Part of a small language model's weights: width 384, vocabulary 18002.
MLP neurons of a small language model. Each row is named by its layer, matrix (down: output weights) and neuron, and shows model dimensions 32-287. Each number is 128 + 24 x the weight over its row's rms, rounded and kept within 0 to 255. Numbers have three digits each.
Before each neuron's rows, "raises" lists the tokens whose logits its output raises most directly, leaving later layers aside.

raises: "in ", "195", "September ", "January ", "196"
L12.down1352:116148115131150133140140121106112086142136150142142092122106131162141115107159122133119107124116128145112121142136155125134113130182152092063155139177107157123128188034151155143109108106169099153178128138115124139162154124135129158162133128127140134149112148115108126106113105177135149137135125188102118076145199142145149149168133121125109125111119102130153157144122099149134093091124135124138082113148134148139133126097101123091104100091120112095160134116122093151136137155132102125141111169158108113099151174134099127104117122151161113178121100085113082091116137135109117109150115139135101133119140114109137094131132153085123056158132112148163113160136093099136138099117150166090098147134125113127125101106124096091157131100091157114155100161109150124087129128078108

raises: "according ", "during ", "until ", "when ", "by "
L9.down571:134076110100119140144116143150125107159125113141122117125180146156117148142116132163088159155133154155103120099158115151132117154139148122116134136102117180085070116114133102109107112118126137131108132098135159152098126111138101105156168111137121135173096124110141113088076121170114129151096154116140127129142137072132113133138104132100132135155114135113128136139145152118129150118091178143111174140097129126124129092079121125109111095117135119132107131122144119156130147136180107144134107167113184170127126125149147149143165118163114155111053187118121100138149137141170109126172090164131123129134072150111120164119144148055110093123142124169151144092129171095145099162131173148100130119040116129096137126109147105131133110079129124118119106157142127092126110130128112

raises: "as ", "with ", "into ", "an ", "without "
L12.down752:128138148114108175137147123142122137118154123115115113074115158098106107173102130068121136137143130168112096149117176161075159179151164113120135104157149119149134146060139134122138116150158142107119088145107102075114139107103102150158116146114136142154125126117093138118104126112107098149136114158116100130165132171121095115137147119142140107121142135085113123155119109143106129154135126163132105085133108131155091109132127141114116133098120121113147115111137182125088146106110082127117136098127129161083139153116127130112125163117112150155109104143145141130149125130133136112144126077129099090120084138128150110112137158152184144115179133144175129143123128129129098097096106094136121138079155166112104158156175097154136104115161134128204101146121102186131155131119061

raises: "CC", "SE", "IS", "SC", "IP"
L9.down126:100124153133158129089111090098144128143167138159138091138149133142142111113123115136103153112101088117155137113129150126129131099142126100118162110124113086119120130088154133162073144090089120087164124101137148117155128079130118104123139122152131145154080117094117144139106109115108167131152108108119105110110157121185122153131127148144118124190131127129144117133132129112091124098133161088124149159150156149157126163142094144135152080114163134143163102100101119099114130169123146111168132081125116123118081099135128187112114132110124107112108208101121103141127135119091144096112158138140135121169134156128115154109112173129110120146110151098181100115150093106131138098154113153120103164148119101094160159178108138147118123155103132114181149131182167133139123126119126

raises: "2", "3", "4", "6", "9"
L12.down540:119142165099145150101079150141109154123140154145105122087129124118121151116133106074132093146148102096086106148154168109111124117141135093178083091132127139159129091053140117117126107178133112122152106107058139108138124105152138126165082128117130166131132123149107124180151135166157079102155151169162097147135156106122128159145126110135119118096135128098147168128120098106133097155109111163130134115122126200140147107133143138101111103146163163085171065148103094135141130112131157133133145123073145126130128124163127168139159160086115148118165094111155136097138149143066162115124111097164127083128071126121138110109127112119104126136124171119151150118123126093132136121110115124144113127152138081142145143168109123119118143100121141117123142136133152137164111128138161

raises: "| ", "|", "|---|---|---|---|", "Name ", "date "
L12.down1061:153147100164125152176141134109149119101137084116138144159117097129129137127113082146118165098123142124171159108114119123147119141090114161166087078129154123159154101088100106128090103085138184127096133113144124096155118138132135118133138118167129094123129148085081112128104127110127142134121116092150115155150100149121087101120145124104163109118132122116117122097118135082118113151157134108106147100117149138143127096122142144186134140104141143094144157117119142150141150121129132084056100116126103148157097134137130142122120181112164081156088104136090134096132150118150137108122102115155087135156124161139151143090171080122143141120150139108133140126101131119134151161137122116101106105102118135115109097157164116093128150155123157094172101143148211134105141130133172

raises: "ation ", "ated", "ators ", "ations ", "ation"
L12.down1096:132159082123114129148101133104133160133082104127131135132152127119111151162159153116139129078096097158146147126111130107128146111121159133148088132136139110117139124185108149105132126140120115087159163122134092170127138090096141093154146140119134124145094133074099141103117150114088113126123127144071142126139121138096114110132132086142101115110111160138138133107132136155137120143136086149092097131113103130103158159132098154158139171161163119121157117181099140130113174084141177165120111115133129123169153162129119101174119116126138137124119091105087080131173139102133091148129166150147115179103096134166175099146158156124115102117140130091130131123117154132120119132130141140156179169110074137129117150087141099133113143123123098118175137082139104137089163124101140

raises: "ch ", "g ", "ch", "n ", "k "
L9.down1315:116134130125107143120149084118103140153119121123107112145091172082131113096117092141148132105112091146154133134155099178052109145147141103136164103133106129128155125154098180106095127169135142131133088151143129144111144164086089135102143190110130104106123156057096148155157128134103091152120161108141109123135159128102086111111147117137108141131137116161149137120078139116154148116107131112110132132139088149150125146159187142161156160138124070124140077136111093144114116147142128133125126116140139141102171115127166141106144140146114101171121129156163093129141115128115107171131129130142160125128109133115166126112146143142118091110126123128101181131152093123140122152126121116101136156103114133124138124184132132128117165101127198077170155145175132094138132132136165

raises: "| ", "== ", "When ", "- ", "As "
L7.down858:177114122092180132148147130135165129144145161135122121141131109125109165125099085134094113161158161163146117132125109107083107154136133117101083138105086137165137140081112148108150125153147110097114122106137123131099111107118111117137107093105117106125137158136104129098112133116148119114118143125119131121123141117132154161140143137134088136109140110107091107110099126120092140126130127131150108105098156181157125138105163101164126101117146157112183129113133075166107125129098131174110197122151128151119112098131097143097139133161116128111120116130075116101162148153129184226123129154096163123129066149181190146138152144139129141118138180120111160158153121098139154144104125154129087126118164116148132109119134175153115134098107146165140100111141102151154164122133165

raises: "====", "=== ", "==== ", "===", "a "
L9.down851:105121141145138152132111087144142151155159141127140146153052165135147132169136155138163114111101134150147135121128125123104161123156137118114129116089163097107128129101106109127113137094126122112132167142143093121124124146132090190121123122113154107132126132126170141122149134207138106139124117109141101111093143118077116123156164129144102145108084097150114119144148142153130132120154081116150108119120100152170160110128134101138126102104145147153184066152139111151122118120104135169157148128146162142130085152107125142111093146183137118133137130078175112117113190131137145117161118105140127114156130089133115180099127116144139118139154124124149132104126140150147135131085112183131147169110185119138124106133148130078124130102124066150081103118095132156126137127128120

raises: "–", ", ", "/", "-", "age "
L7.down957:145094140103143132130108120146083125146132074148150161107139114152114122095110149169140097125117136109066153091125142115136107133119138145096113110154160098123185121115104103119164102108104121166104138122171155131118133094126094125111155129161132152150155126079152119142133158056141118105155139097120151141157137100090132134120138147116133100096092140087165142145116110121140135135119141077134158121125147163119072105085117164114136144115116036108135106119125139172133138105129138125120153162129076159130134091115112064102115078138121144155131111110161100158164091169129128164118095143131124121135146120153160128161165128064158143110197118068129116117108092112140152167132114168144131131117148131168163121131178127130116094167154171138170092122126125118144146118105108